config = dict(
    num_hidden_layers=10,
    hidden_size=576,
    num_attention_heads=9,
    num_key_value_heads=3,
    head_dim=64,
    intermediate_size=2304,
    vocab_size=32768,
    hidden_act='swiglu',
    norm='rmsnorm',
    norm_place='pre',
    norm_eps=1e-05,
    positions='rope',
    rope_theta=35400.0,
    rope_fraction=1.0,
    qk_norm=False,
    attn_scale=0.125,
    bias='none',
    tie_word_embeddings=False,
    parallel_block=False,
    init='uniform',
    init_std_qkv=0.0547,
    init_std_o=0.0122,
    init_std_up=0.0547,
    init_std_down=0.00612,
    optimizer='laprop',
    learning_rate=0.000807,
    beta1=0.9,
    beta2=0.95,
    weight_decay=0.2,
    lr_head=0.00622,
    max_grad_norm=2.0,
    warmup_steps=245,
    schedule='wsd',
    decay_fraction=0.857,
    decay_shape='linear',
    final_lr_fraction=0.05,
    batch_tokens=65536,
    max_seq_len=1024,
    doc_mask=False,
    train_tokens=540300000,
    max_steps=8245,
    dataset='wikipedia_en',
)
MLP neurons of a small language model. Each row is named by its layer, matrix (gate and up: input weights) and neuron, and shows model dimensions 0-191. Each number is 500 + 25 x the weight over its row's rms, rounded and kept within 0 to 999. Numbers have three digits each. A neuron's up and down rows have the sign that makes its largest values positive.
A block is one neuron, or neurons of one layer that tend to fire together. After each block is what it responds to, as a language model described it from the Wikipedia text at the highest values.

L2.gate331:534494537477461503495530517547503462476456471486489525501489503543465482493452499513521506497487535523517512534494485515527521494521500548481543504535549487489467498526514505502536502464444484471499463485499513468490472455558508498540474501487515494493487468434504487482464479510520515549517497480471507505529518518469459500519528476556471505522492470448524518504479525484488501507488484508479497528525467493457504475551470502456525536503480494478458451501515464524488479486490475443476499502524530502487504466514467495493475514520526517476492497511480501524490536479556494520
L2.up331:536486513451497497525522513516530474511489526492492522507454508459550473516501458530492467499532560487507478533497491461512502520512517487503502492506499476476516459511519487542467527475474520497455520507533465509552522511486483499512465490475481480497482453469494486513498448544475534537538489515481530556489440518507509498532510486518505476482528506484521522530495510464482513456499521482478502506486510457491499473543515501473489509533501506517474513490495495501518462506455532485512541531480467500521504481456464506481522487511486519470525501551489522542511509523550469486
L2.gate459:491527527453530464506517549481480517505466507513462499485514506541532462527534482481510498473502506542454488505510487507482500520492519503545488505476523529481484473499487521536508481534469488520523521467541463469479478506556508485505528517493480536474473515495492497471480481494500500557524465497551506492497504484495479467476484524508501518494510484493527496506472516504505534500480467518509515537479469541473538461500526537465525546507513499512514488469490501518499538480502528471510510498518551464503508501475457481528534516543522505471507522483504516553492498536544494521
L2.up459:523495475508554496505535501537526473497474521483479484514503530481519451529520484484514495468484523494465507473505529516474507520503566552469504485463518502536509480508464506541479522496494479467515464496521465519446480443517492493502497496485510552491526511463500465493492531519546505522520524486536535483517462481503503526520551477490538507526465529460501520510521524466497496467537515475498486532490474454493528501520484511482515527548516493457509537530520495514518497508479528500486506535550477540462526487511539502489452473488488481461474457524548515552480537509509499533
L2.gate612:515485451467478516474538480562519481440474469501520484511483496491491477493496497492509512506467504516496511493468505515553516473478455541507520513536497471471460463502502464521484495468481514514495510503536487501552519488471516504489502471527483458524501460476537484464469476496516484521493499521534520453512489471473491515520478532510498525488526505514528467498537492519473507493452523457456511496489488494497502494491466525477543475547507478483512485499500498529508527489465465435476504493524506453502473490480508489504487486515505522492504520493495541516519487473518505500
L2.up612:523535461480486473523534468529510530505471468504487504493477525461548496478519487471472468473489509501461492455481459488499548521484472545540554509531525482496505469508538459510524520474461452521492480490529490524520494496467483486468469455521490476496468512474498502488500481542492502475514500483492497469535479423478498475513486478524550508481530508485521520509528510517500499489462519494472481506524504508513519491473476541458527537496492462489476513502501477503501530486486471470493501515497528468528468483521511483504450469523514501501536541467531516496486462488487522504
L2.gate894:474468500532518534465496542543544488536531545491501461490468490490536537492520505523506481443548511545500462474506485499514491459476465458488504515529472525516474466544502485479518500482442506494517500491533483491479490523480541526513480479505502504548510480530506533511497510507507507487516472546476473472485480468502497497529488515476553516476547529514471532497514478508446517494469518491515507544528479547514537541503511485470486517498511467506538522462515471523505485477499516495513511546517501472525475477492503501477444509478476473460522484481540508501542450490492501506
L2.up894:462478513479498511477498490534553445507498533500515483476473485485504530525516469447480477486529473552522483486488500524499481494493507467472487501511455541473509502476495538488503498520464523468501519456514505476449511508500510463481503459540520517547481510516491503515471508517517512486488483496502503509526511492506503509494521538482537531494532502512461484517520488498495490531510511487502484532578471532487503544511500482496531462528502506532533517483476473524499483523492529518490488507525491456463467481532511480465474505449468458521468545459543514525526475513486496514
L2.gate1009:481505513475532471475512516541521503520486502513508509464459533512488473509512498494538458484520528513459517540463526484551484475496504479502526493500495467523488522488523492503557503542528491476502524523523518491508517496490533488502514457462438455528510468511523466527461494483479508513510484534496503492464481503477487507525507534498523463453485500500526489458508499492493485536492449516498503530511476537472490463477488473498515473486511485482498464465531496494522508499495513487531519489501527448478498464525527538498518517470505510481481463507492531529472517501460523511
L2.up1009:507471556492498501501542519477491472533525518481498512495482527534478499489547523501475520513483506517496514554456493464489519477508471445505499520486531463507454508500511468528535523497512480460537528490532468469492507448520530512493456453498464477516502498464510514504503502504463500506496488488495475484495495517493511506521524529527537506496528443475469518504468477522529533523492448499482516471475474483475478498531511463474547516504494493495521519510509492492491499474511512470492522502494505528490510509522470511548540533461482525471489482463467539511554479473487522483
L2.gate1473:500528565508481525497519511522549494518512544509507498507471526526521532488521504486506499501503493531472506495469512493488507486519526520535527502490526507539483465532529467556536473492504521518498492498492473489507549499516521512524457443516467454519508492500528555492483505467514482492498469535531478467465493520492505460507478527491527497510526544468514516479500528490462542498498529474493491510515512464452502483517512564451476524462464518515499472503509473487464492450461486502533544488529476472516532516486511518487485474510492486463502540461477527518511482452497493506
L2.up1473:545502482541490456443491472474524488513504543516511491483490524540530481488488476437517514533464557510493509468484506516515515475531528531484513520535511487489484523515520501515502542480450472515483498467515539530511506470497493463483495463508476488512534480483479485503503513472528490548518474520501483489455523518484492473474538516479504496479530516458502510462549492511526503494536501509498500486501470531504497526500493523507508484543513490478511476485498480491505537478445517486518519487478509476445510505496529505490499516462521459515534493503484506523508519525444496529
L2.gate1487:470507466535508519474490534494532484524513492497515483494461509515533475498485442504530496501518505515495508499498473508511500506517504501518523513517549529490478481506485522549544557500458486525539477518534474501544486500494497510517499481494494484501497456487486498475481496534519485482523480505523471525525449504523481502493515542537492477495497534445525510516524519487468553521507474479491514533522481523496512476499472500476485543498495479509515508469485456505476530448466510500519518518506534481485502489448498498474525493513531469484527520462522539511534483502492481459
L2.up1487:532507522483467515476515520540535509464492517513477495525519540499502513481505453493537484517494510559528516476455498497472503514487538504525504517459496531488465522531555508540526516492455494492515467473536487539527513471519519529493486453511488486540508499485453481512485501527552514531497436507523488513532498466490525505513479540530532479505522502462515529502555494505501515501465473452506483509522491548496491471489500516495554478528528486490481463479484491519484492476474481461481503497505503434470478511489509537497513504479500459491487512508496494530516525453506471493
L2.gate2136:522534453439475444499501481509529492479470452538480496471466545541478542492524533520506523528515528462519481484486475499482488492455520506473500498496508513485520488496501482500502474506482534539531512468541478495524488484452470504483525499501498502492471473486524456507529471545488547527500527504514490512531494455495541499476490504546508460531519484473445477510502481479487518521453458446466491475524484503518482515544496525515532503521510459492488504465508542492466495459468538505516498516516454502510471498543480542475533521504522494498455533469498505490538514478456476502
L2.up2136:502500455493525466492498512493533495486494514514494544465492532514493503493512497504520491494525544519490475504461516486505529496500533464516532523534512500468504479476534433532504499465482460516517484511530517521518461500467495529513514443468449513522496467501544516478449502526493478519536535543501519483510490482503468474476496482507549502494523518455478473501557484468473509496484498489510510496542481484501518520513549498517476476498491473503488510468531527516496510472479473508526507553478524464477476488528524498471545536480480467533485515506491528498525524470510467503
Description: Personal first names. Given names, mostly female (Christine, Laura, Emma), or name-final pieces like -ina and -ana, at the start of full names in tables, cast lists and credit lists.

L2.gate470:471486490529516517464493514499464461525517484534514492499472543500474481495481472525490471511514466486462508503502517487508465495491491401464529465474477460522538511459483500482496512479479491484468518489524476472524494546514478507477513472521471497550490485517514490526491524500492523515506487466506459487506497472538453499518486477494486489492532541493506480539498459484503536496497481471475489477524469529475498462501483500491466510469511486523506470490465519501499507546526501526513535486519526471482463458458473472497471486491468486478539519529506446461545491497507481469
L2.up470:499451520485484517489507508496495498476475467474486518469516566476462508480527530521498487541518506496508494496488541480469487510472510467474486523446468477507492506483503466510478490494472540524462527491514507461468479500490511494505494507442483516540453501504517472516496485555510558511461505469549493493458496520496485535523507524485479493509498569497450466559476494495507474475485459509451509511519469514471502442516490448517489480528538502485511456482476539523500546560501539515462460507499496516465441491518490477464533517473469492498517509495471466481501484522504465483
L2.gate1210:492499464501513515478446503493515526520489476531483485521525533525513484485509471559488526498519490458500478446454462497487531472456458479523446503500493475476496521488502470480484490478495494490471476510552474517505509499463507502507501502503459520518496455480503480483475486511513467519488493510475490518486453541492469481504517544525524542538502533492483465489540481490479472474470537508478488474482457489484539469483520537500522477516468475485552507434486517558510489492476468473433456465554482508486493533489513520478511471489541455500474514472466501524445485504478520510
L2.up1210:518446499509489497477465498490519518558516508518493507522459493505534485526560499504506515467513496518502507529492475535506556493461525478542518475474485522492530522470476474522467455478489523488506481474555495537498494515495517498499541469493464537518489499484503486496479499498508499480477527529496474528508449508491480482478473557499530503482473466507464471531512480444525475497493500484485508471503450484485516513513535512497515505505500516496516523454498448491507492460493479501478500493532493488485523536486490524469529505503528483505509516490513480510486490513483491506
L2.gate1241:502483451472509531521499516515486508456487477507500437497505528511476487522470513531517537491487513470493487484491479519474491527534489481458517467491529516498479534495506473501524490470509491528525504513496493470547504514551529502512497539473483549506502484491474515503512505521524496486469541512538530527521491457453515498517510511481504487482486522494500472506457507501538496523568494481489492533502468498500500479522514479520496474483538492539503504516483521533551550503490514520513457521540480506511534458543479503498524532478495483498489543515527530534514517519517487527
L2.up1241:477501480523498527489507512471505483485531468539522522541535514558502486511501511513542511544501523526475477495477511467522480460465477498486543506514502541494481467501484476507463503555499461474478511524498466491493455535555526476488475511476545508498502508469516507548536477517488509527471491479518489516558468494513509491461482529494515467496538485478497513532446474527511475526490482461472472508505474537511469481534462496499514494509500497474517510522533493483509540492517509486548533527471516477503484476479475487496523519465446483483490537485539491526483506535507445493
L2.gate1424:536504511522462511545528546474461482532547472506479511533510492472519495498529491501520518517504492545531537467513501488478506477529523484483483526516537482497499492503540505503516492520487477506520464528477489512509470525477527501520473480557530477488469465479507516513480548504510536510492506519518510458494493492528479530497487517477482505485511538511490522544441522496507512497490467547495479523519468495506535480527503520476490539491502492500491553473527486487526467493497536488549499510504506509529529529501509508484500512502463498481512462501485520491513497529480480489
L2.up1424:494538519501476515531503549489470510474541454487472505512462484491498494458500504525471509521484523535490522476516472464495501481538480483521468512515514481491529520470544505422514517520478500489492499490472462489549497478492513485532452499482492467529448510504518478505475515534500496491486471533502502473489545514488445511492468493525498555514469548513538539527524503493487501484503465521518499498489443474518515498511486483507510531496534482468519513533511515492527502502486511457543488500469468532521532535563505470504455532464460522481481484514489477468501538539490483480
L2.gate1480:477465518455526489462525530547484465533497484515494516518517492485510477508503529541469517487479484514464475470475493478511459466504460457480517500452498507520490457499454521458462498526522508480507505505510493519506527511486504458531495473493524460533480502502458485489497480491502503535490536493515467518492522557472457474494508522471498479524491495563537525518438450522503486506538487446494507476522489489510463487473491513513459536499510534486501535477528484524510538534473504531502449517535475543460469528485471510540450465489497462504553520507464521488525489498500530486
L2.up1480:487468470460506479462496511508542502524479487481456516509511462513543500481499478518530478526483493515474520489467496492505505491511492482509505502449492465519473480492506536480478500523481507496524491489473504483493474541521559471482505511491543491528475463533486540504474508507527474532483463488490496533490493535504466468513529480545502544498479497471521495515504515503496480526456488444447493526534510485525498518463470545552468530503502498526532547478530554521511523527537551497509512491528531547477496492521513507477533504481503483522528457477490492497505455489492527496
L2.gate1805:505479510506519504507516442452480472530528465496456495498507481490457511491474519539475498506507495478513477468504500469473538456508458499502472494460504525519453529492472464467478478517520496482480523538520474485518544526466489520467448470489535496551484512534476482519540482534467497484514511482526511507521553514512489513481538479466469531485492494488489537499521497479476457496501494471525477463498467514522484489518533519559497458538525482491472526469487466531513527487486533516495498545518512530490509478532478560487484471475521501503484509534483462499483537501495486515
L2.up1805:512451536511456559480516499458503505545511475476502526468493470516512484475490488469484505525521515471494550498498525464487459470467513482507495499473495496514497488535481499500463505539474493478509511504497477500513518551529534503486480495522472466466549482471538513483519504484471478507497527545519537480491522518481466489502519522457489489511475487491521466503495506488505459518508445479469520490510502468516538483522501518500565543519539485530504493458494513488547471552550466452496470524489512477468511497511486505506507502500507482524465547541493510474495473533513465501
L2.gate1901:489493487518461530529451488470532488475510482480495537492478538468463481521464456517438510457493494506518500516489510465462504534511512453511511524481504497508493496452504497505502519492515470499505512515505500505534486517512477546466512502501509451549511479521460467483531436509509470474505514504510494551483475462490455502498472488489514463492450494473463478518532471528508525498489532485498451532524483480492510531522529491546503495552476498507492509503487526550548490491521518529495483501509505473491505456467509488505492477513521481509525494506467534466529504558538511475
L2.up1901:488448520487481543503462520487466530524513499458487555505475534527488523525502489479488448500515554457456492495508471464459463461506507504487521495486490468492488469507473547495475521488493499547501480511496496461529488521476485515476475542507523538543501476476495516517534458505496527472507514487516506500473459512500493514522435542452526454500474549479499473497466484492473511507518494438517505508493505480505543498463500506482478492541509547557521490471478530520470534481480563509487499523528498530510521482486476514507462467453473487504495506476525467496479532490556489476
L2.gate2095:527504460506465476469494457472490516482494505543487488536532487460477534483527485505493505504476467512531512468515493480502509446448514461504483505466511464499506536512467525467477486543488535466526492503551539487467523500501482535487500441508480501535481466525529459503489479495502500457489491502466529459530510487493440530474492516497466532525478525509471495540491476475464522515510469453488475477511454465533467516512512501536491516529485532506489520519532494467473527524494494496531449482489457495453505467538472514472504457500486480537485489562455520499520492487524456468
L2.up2095:478490537543477485480484497460519480507507516522469532533473514459519509499520525505497491527547510494494495460486489441523521494449559462542495526522529478516532479490483513487460485515505521507507507473493526462511504524494449512491492454533500472501507452500507550501510483473472517472532526482491507495501497514518511481439500500514489502524498489512472487543474518459454542562494471443509463512481465471495506485534480512500496493452494503539505506490506528493485475527493521493525502521516510488509473515452510516472447510496488488521480509526497479505546477528519469498
Description: Light-verb phrase heads. Common verbs like take, took, become, came, fell that begin a phrasal or idiomatic construction, such as take over, take place, take refuge, fell within, usually after to, would, or a subject.

L6.gate372:476519528496505520527491519508477520498501478537499500511531516544459517506506476494521499501504487496568502486499497503530488490488479464457467497537482539467486525456535525483468510545431470511504504486520507527503517509491477511516473488489528515519507485506498495545535500541524455502505529441518515480482489517533501509511513523484506518514512481445520463514524524507522505494518453500514487476506478490510519496496503500462511511512536462464538519540500493504481488507483499444494502476515445483492506516536527484537474505488501488460511494526523529526474517495496514493
L6.up372:537489508482522529481464511445467495497501511523477490533498499480476517505453505515494520474472450532512473484510503507508488534453523503510501502525487461512525541495547515509465510426533520508491495514528457506503507504499507499509500505473526467466512483513470479502459466533491459490500495523470501520491483522536470508510484485488482452484540517508509454515503534540471487502518531529471464501504514519507521488518481466547502482478477513519510472518519503490522482487484492500489482447501522541494514543500510519503505488461508528504493467504474509460487447529511511474
Description: Generic action verbs. Common short verbs of placing, holding or doing, often after to or a subject, such as placed, place, work, held, set, took.

L3.gate603:481511513513468519486500483489506485530546520494492473490494523498486487509505487525460497459530488479529493489530500572516530510551512549525505452500464482528506483466524488506502525485527516516475523465463499510478505508516514476471474532464531514520485506523488489510484481572487496494492471480555505479497488504515483492495524484469497516488517505474469492451450507497540499457489535497483510489531509465529485482477499520490511490501497498471492545526497529493478506511492524519540515513489524481463508539475499508511564506509543490532513484504482538519480529542479504522
L3.up603:481527450458455457529513532459469507507468521476490490506537560505476523512463482503549529462506521501510538497547509501531512514517510547495482524529466460523469453510524446531517472509483473541479502498518469514468464480480533491477495482558500479504495517511476486494535514491512509479526515482509508462506502523506464486492517518511488523496517507475503460466469480564476490477501521501468463480477505512514494507523520477437459494482506509457476522498466514503471507447507484464520489518493528549531477491461533487498492512499502499499495512456512483526509471539488524521
L3.gate1040:464504542494498535509505543456473539529481509480537529488542496528521479509498514538511511465485509496526494479473489476502554511498486477533519481529543519476500476537507491510508504498494507545509507521512502534483508501491456555542491514509480464499439514513499523524469492527471501507513484500494472523469485543488473501515506529460503440529546540495489506542489513560504485497518485522500538481519447469434521548484497473447493546469464515527527476507477495505485505504489487492533512525508542506514533515493485507522510480512503462473523507488486500549505473483492491471
L3.up1040:505495442512493498530506558499496483514478456481506529461486475462521470498465530513483484441469471492523496467457486502524520499549476511453489536476485489518507463515494521513518483533501517482524493445494477454495547483491504492522468523506538473524510482519492457485487472536485505488499527470509506517506519533466513481494498536517442520460504503475477550465550512539454470506533503521503519457546512467480476490447481497514518540509497473522534508504510507508515508511523465536517487531474526526487496489500522496524515493451495453493543528534554521527523538496510479491
L3.gate1116:518460515491455505539487531511544459447468492507531470499454515526533495502465463502500442509517484514447506463523481531496455530527524508504478514530525493487474494490526468511500557524441520482528500467495456481531470477479519492514483480499481494497523487501509470480504517505507479503518456494525457467511481505496490533504489515571546502542531514472468486510519466531504511476477495447519467530532494513521523499497494492501510478520530471500541481464478507498504530438457485489518502494514527477482463485489497491463502507528489469466516527519540538502510489503511495500
L3.up1116:510475521499505497522534501505509469451459491526480497514468509515505484490481423517509489487527532511460509457462484506498499490506534503515527519522528492488510510527494466499525549520478535475497517442517453490494495543500534501481478500528492506517515471499464496470471487478530508516485479508501513504503485482547491488489508507516514502508543500440466489541494466461483497487497519490473480537550515502472518473488519526504469537516500466502517475457501478489504510437462490501536527517524477491455495494502497526518517482503517466491503528468511517505523497499466474474
L3.gate1316:474476459495526457545455529479473521495500471508547514437523510539474485516501488485491440495542479477511532489488526497502478504482513507432470528456497525521477484537485470481503549517496500499457535495518524491493522523537521529474507529500511500547512452510522466502485543518501500476542509479557511500502476513480523511518463502509536489522459545448533512453493489532513473478502509461457493488559507471508468518487530452542468503500473541470536476486492539501477525499498529509512483551558480475471493490520492494470496490500483515500497477483520506516535491476502486480
L3.up1316:482509479556486552514532532470493475493516489490511508485528553515483509513473489542518534530508523530502526480521462533473526463496484504543516512487492496512481466502497478530532468534494528504466556509497543506521472527484496507509493519553478500508549495522465501499512486493501492523525495465518533522479468481465471477500514497500488457512507527488532468484478487493478497467460499521506485454516497481511471495521529466509464505472471535522545509528488512475439482538529471507532499523493523484498488466489516460506515477507462496522443513463500538502520449508503455505
L3.gate1461:475499516482474480492476483514488505509473475475517521497527524508537528542462503518538454494521492500510524544499487506537454550454512469496448487500490468477472495502527526497518529522487502455456494456526484488516485531535511497514488472466485501504512480478460447488518496519468501529473498498512493510506509511452488524503501523522517465485531507465494500493517478538484478529493460490494497505515481518457518532464537452523489479537545522479513481479509538505468516499475528487525457491525466533458498492495511486483523516475451464492538495563508480562518495499494499515
L3.up1461:460484512499455474486524506474529549500506482475525545491530531498509497529476509502541462519473529513465503540519486499516502510446481495516479499492534468502524489468480451512508534514487510476457548486516502529558472491535516520523521480498468487484503500515468468512510516499442499529512481528472521532467470469472499523464508501504516482495549495458479461520490485541503512554467492507498527461564521498468524527483518478458509486486474501517526457514538507520473503511517504466486514488513478500511517491455537463489517499529465452507547525512500504528515512515518457534
L3.gate1504:525479522473501483551514512556490484522490512476490498514501502478489454537508447521503489506497512526507468466504487488513507504488465471525456468476509508519499495513540495528476507532513506536513531490486445500519508545521502514540479501464482514506492460497478521549515453516453520506496459463521510493516470469479473484520519523553470518470472465494561509498502515473492539487526456506448472545542462503506474471492505531493525483528497482547484497488510514565488497495476536464495503549477463548484481489521516530519477480470532508486449491515506530517504478521526493502
L3.up1504:491505497504457490525513474454523508513443474521530522464511542532468444509445521500523477495463501515526466476490461478514502512450531504497519522548523472517467462511528459479505525518472514506485502466475467474490475479546475503474519505454525501526458519458528477482502503544521491514487469485473536460471478498518539505453466542466535466547503525451487492505534437533509506491486501522515462477506522517489535533478494458528494476493496510499505482526512477508526501468490491519492507488516508487491493485499464489479521504516503491477533490520497549546481513459524489512
L3.gate1571:518506479512542515508519473473498532525481515481529518538523499527475460526509538520490511493446532533527449471538527479474494491516501540480512465478541486528488497475494511496448521479455510500505503460520520544527476504490563523490493484476486514521522476458498499528505516540448511476462504498534536514459532540482540499493465514506502518513503469515540524504539497566509471502539474512517508515494488529528475523493496491515496460569530520505487509554508475513494491500541479515530511504488501513470536528496536535527499525544547530535500534534530504529547511559518488514
L3.up1571:529490485502502505499492512502526533480496508480541506538514560482513511478520524488503483507529522463531499502490469452472513518462492470479471495474526525539524491503518506536530475534487471543491504496545500493486450500542475507524523476524463527437486467509549466482470529535470484514498469480481486477519504468510521482527544507489509521497506499507519492487509471557479455468446462485498520476514487486508492503506520492504481540474466490493481509520557476473513506494458527486477496500490448503465491548526503473487476486533501497452486498509496457483486524480494508477
L3.gate2217:534493523503460560471545525496556511499528493522490499495520535538494499514506516468498457517466544520498496488485553464523529541465518490473507530509518496479475513511552502488556556506454508511495508518473461480487492477546486524477496517524491504549501502489506497494479511524532527517503444509556504556495505543526490505532468524521511476516503485514511537561520483511504563466466489478509454470537474489497513468515471520473517517520505523532537487472526484508482538491460493469528439524501503480501487514488521522489552509526527467457485506483514468524538518536530469536
L3.up2217:515473518524517496496485483528501476502512499526462491450473500504528469467456449494533463503478495489507490464478501509518549515503523521510510530488501515499499469531523494530548547484438473534532491499500470465490507527477531514463457494530525482524490491494528515554463476516498505489517474523497485503458483485503493482506513575503506457485515499461489528520488511497507499525513489524444520537522514466477510488486488496520521480503514496501490508504488445515503513501499476455526463525501489460462533497477502488482499523539553457503536478512494503562544486520533506484
Description: Female given names. Feminine first names and female-title words starting a name or title, often in lists and tables of credits, e.g. Lucy, Jenny, Princess, Heart.

L6.gate1280:480478499484480501507471491468530501526484511433562498485505512478464484507448471520528446510507500495490515523507489488485466537471501466493519507504536498494473477464481493469496534452512523529506547494533564511465471500501539497459530500533481537511471530498443471475515486481492545513536490527461507556502457510501529478506473514548466464480478481481507480537481471488497477517514519513533477477517490554496545540472503542525487481493521512533505501532501504515528509473510519485511526525537516535433510495499456458494511515499510489550488489513463535490485473465528458498
L6.up1280:485479538492498526485462525456532495511508508478499500524518495466486503515487479461508504561485490502505469515529485526512453510503474507493451519493491532500508488462493528494485555525496525497525494491505509472508550465503555517456529469488536518510481527508510500487505539509475499515489504506498492517549514494455498511501482507567480512495452506522532502530458507517493512525525506520530439432504508495475512525498490493521503448516498518477490519498455492524471479491468551515519526525542537525486522543500490492533535532510455443500472502552446532527526510536482479540
Description: Female subject, marriage. Tokens in text about women, strongest on "married" after a female subject (she married, She is married to), also female names and words like Mother, queen, sister.

L3.gate86:512502528467491497518485463483486507506514485519500535487514546559455479481507524483478509477426494519524509521492530526496492547488494472468489507487426514505499487547500533492504487497491529515503537508475492505478505471532461485456507518482508493526485495482485496527515466513510523518508492488549520480520517518534478480468469501498487488466531518500505515528527486432510492521493512542532522522529520531455503490523525509491501485482535528538488435483520514499471456507544501488493501474563497497467479521519514508500487486479520445539504551499515523504474517492541437493
L3.up86:507487501516460446550531504462506475497508499470498544476493497504477482514541477458521523522535477463491540492502453499477477541522487511524499494539464478483525479488476515492476499508488533550478495514517492491441502507552517547490494491462490480513486485517530481495539490504507555497535487481518521475498534483463464476518493486501483515474545529534489470544507507468480534503495484496495462487458507551455480528502482479506528491483484554479471529499512475489500490499500489460470472487487530509540506549484472496499531457479484510512534479496441507496495502483514437461
L3.gate594:464526515505531485510486510508492526518525479503500506468513548524467474498460507512441507484519469472541509491508501467490507502546509521452491461519497515522509483474534449477512473476478529535497526482504501476509463480533532546486520547454502494482505476477488474505496486531494494520506507492541500555485507508524515515531479450504463470484465493495515520474479450480543456517560531477501492509547526457489498471516468481519460538511471514476464515508511492502503544482496511471528475550505500507529491454488472498533482471484532484487502522503489513452511477476539520487
L3.up594:467510521494479509525478549512509524503539494493531498478537514508499549506480522509481494477488499468501527517507502551528477541519490520472517456527496511447499477501507468515521473512459467482493536458522522468503460507553503539517529539502494453471515479500484492510515519513505497502493504492502489525521542559543534530530525513541476481514539502444517550530508498477549485510552508511534475538508485463502495491482467519501442512455482513491516507525531474478504489468490522486528504553510484471558516444472502514533530495472497486455507514477506495480528489480484487456
L3.gate650:515501524445471514451490516502488508477482524540470516452535526490468486550509489505465506458482486477553517484531512460475476509526505465510463511485513492488471492479543488460472467461451492482465508493532536527519494460492530526491495512499524477497474508526466477499470487515479563520489489466519518509446552524493481482485523535558467502501491487511505505548484471478517544483482500517516506489500491476493554517504499477481522487489466524523517464502499505522548499532553532464498453524498492529523539482518454519497473502444535525468497506529481499505449462545506472480
L3.up650:464455511510498497479461517503484480514499452488483497494472489497532509515525470483486505469502503484530519481495510522507491464510540460504500497464486509521454500478503496522494538530485440492513457478502517469521459538480528497495462503488509450523547472535497501511530512514537527510475539532492482467499510497530504486552486476534495492494546481481481518549502517544541523467483457528453512510513495441514526468491528510502497540447509474505506520479562534456509525497547508486516520483492479471498493481483483476497488500485515480494492489493488460518502457546507476506
L3.gate1330:498539518473507471489462497489529460492493499499532467497477500532518471509478468486479512495491507550487506505531505493550523471486458489442514510539470507545492503516509520478514466478539532498536516456492470463511471524511500461522478527537469498522472511475455465562500504448455506473506467497530536492483556541499532509514513496507497556486513489504533461522474499527527536476478502475479525481517510497478487537484467476512477506525520484527486449508511508495524490538492472456511520562493480490513467504496512532521499524500497505502474502469510484495461523542499497497
L3.up1330:478488524454451524486531510536481555484497494526513435508488499491505522549460488501471521490518474531506511500485504495494500471488509505523470477466503473501491506500493506520483527456496509499463551466510450507472476470531502460501522513550540474467518522505523456505515462452450480494531485449501513527504532522464475477526477464476490500494540495484526520530524485508480537512460505509503502514478521479501542486487461510492485521476476529513527503522508524502480493529553453522519536509500537494523500519465535486503504513518504493527488475506499523470502519490518493516
L3.gate1349:482497492491492466494480507498469522518498454497490500507432524498527459463506488472521523497531468467520544535488497463431522496457503515486491516487466513542493480499451496477474478502481503528470543520472535484503506503510486473544485493494533475526490513494535496525535532477529488486478516452521523533518540460474531513491470522493513501508484526538542486527528473479480469461511494501543515525539528479495519473534520488509542514513509491527499487461526474492516475492493524491477546505480483460483482477545528464513459463515476490537492467504503487446485523500530499488
L3.up1349:471508506542515487498499523484514511514459482498465482525535543496496487497548515547519525514536451528500515524479487443476526467495512456518506454475494516528514477512444516541512519514495510493522527478506525504498469532518489483529493474521481470501496467499555543506508539467515519520509480446499491536492508464501528489532470530495484493507530480534555517506512497538491532506521476472516494539480497459506469450483509463490532491508512523512522510485534511507504461515498515495493513466502526499481484497504473462537503473498483519502517480501493466466551477497502491477
L3.gate1589:507508477489464468464480543535505524479483498512512518496514486453483491540467484504476496499544504495469479516503515449490474484493501479518526479461513479507555469502548539508518468493521477543545499487517467490479495516511542479482493528487505488508500477521525482510497502519528466508493505487471529477448496476543530553529532511499524516526489491466483518508457474505502512464459440479456509540511515519469519495512506526519530469502516511461531514502466497459507465487495476496510465472479508529475466486515506528549517543501505481463571526516498486498503517490459487515
L3.up1589:480488497462469477461491539498485530497501539477484534453525526507471470482538552445506499515467488538518523486506420514530497536485493511522548530465535477530526476493500479508518497512502503523477567489524508501437504492548525550460473493511459494534469500475520483478500484478542490501542497460507526527483540515535459526543486527531506487532507527479527515510476509497464541462509541463478506500520506501516547501537475510502512458484481544504529478487529459543545494524517474484513487527514504496492488541466500479524470551476509495456514533502493490512522537500503505503
L3.gate1694:505507477470505529483492513513492489457512475469512480531486483531516488479488528537515525488466497457481530456503501541482489495475476469468518510498521533522501492503482512542541496473499536520478502544453517488516463508496501482518492506531485469476535483505494466465504538453502510471502489438486532505463514466475498496477476481458531474483549524505511463492494506522567456497565552498510481513471467535553496514525541507496487539500537516471505457481509500511478464512478450484487462477459469555515495511477491544483527474486464482505526512535501491447500473484534487489
L3.up1694:483521460500528521507526540455488525510542463512499488474501527496523498485530559522490525485517496514494501532527536519524507513465482476524495492543537523521503502485512514551545504532499529466485528471513477492533530521521502502488476492485503505507524497510530531476492489513514470542501534477509472502495496477515470526520468497479476441512557537520486509509500501496520541506527517472525483506513475511494505541489492499520491554500476503475504443500500504484471514554492488514495475481444505506491517512460481482493522465514474499538514505491529473476498503498538502524
L3.gate1963:522499538519536505509468513464511505505536477531468509487472525531499479500523489485521442452485490477522521469495520491526500510459520476509533506527499467476518527519535518499521553535475515473486498545520470464482484491487532532489469512483483497528501472506513496531487495511482490526488531523520477517481482509528476473516553548501534470515493535492474490538495513475507520501467480506483514483559500472483526462481485507562532486530498492504537477469498459481500501530535534480516455535467482472501490523517465454503529538502502486472479491497485470451472471467551490443
L3.up1963:463518485509509474482450498536510536495505454549498503521562510495530492479489517504470507518477539521521532448520498488461479534487486430534495496530495489508525514463504511496484458487462497482511491464446505517509553538514479513493468476516482506494507509537516487524480476517500517463507468463528496526500515511502452500466521502487491504496523524499475441482500520479476526496496459490476523509479457517485502489504521474509515468464492510500510457511525503530486495496543505507483502511476459491494559512510489548523453543454511477465517524557532490507515511505505463470
Description: Good- names; transfer verbs. Fires on two groups: capitalized Good as the first piece of names (Goodrich, Goodwood, Goodall), and transfer verbs like send, brought, carried, help.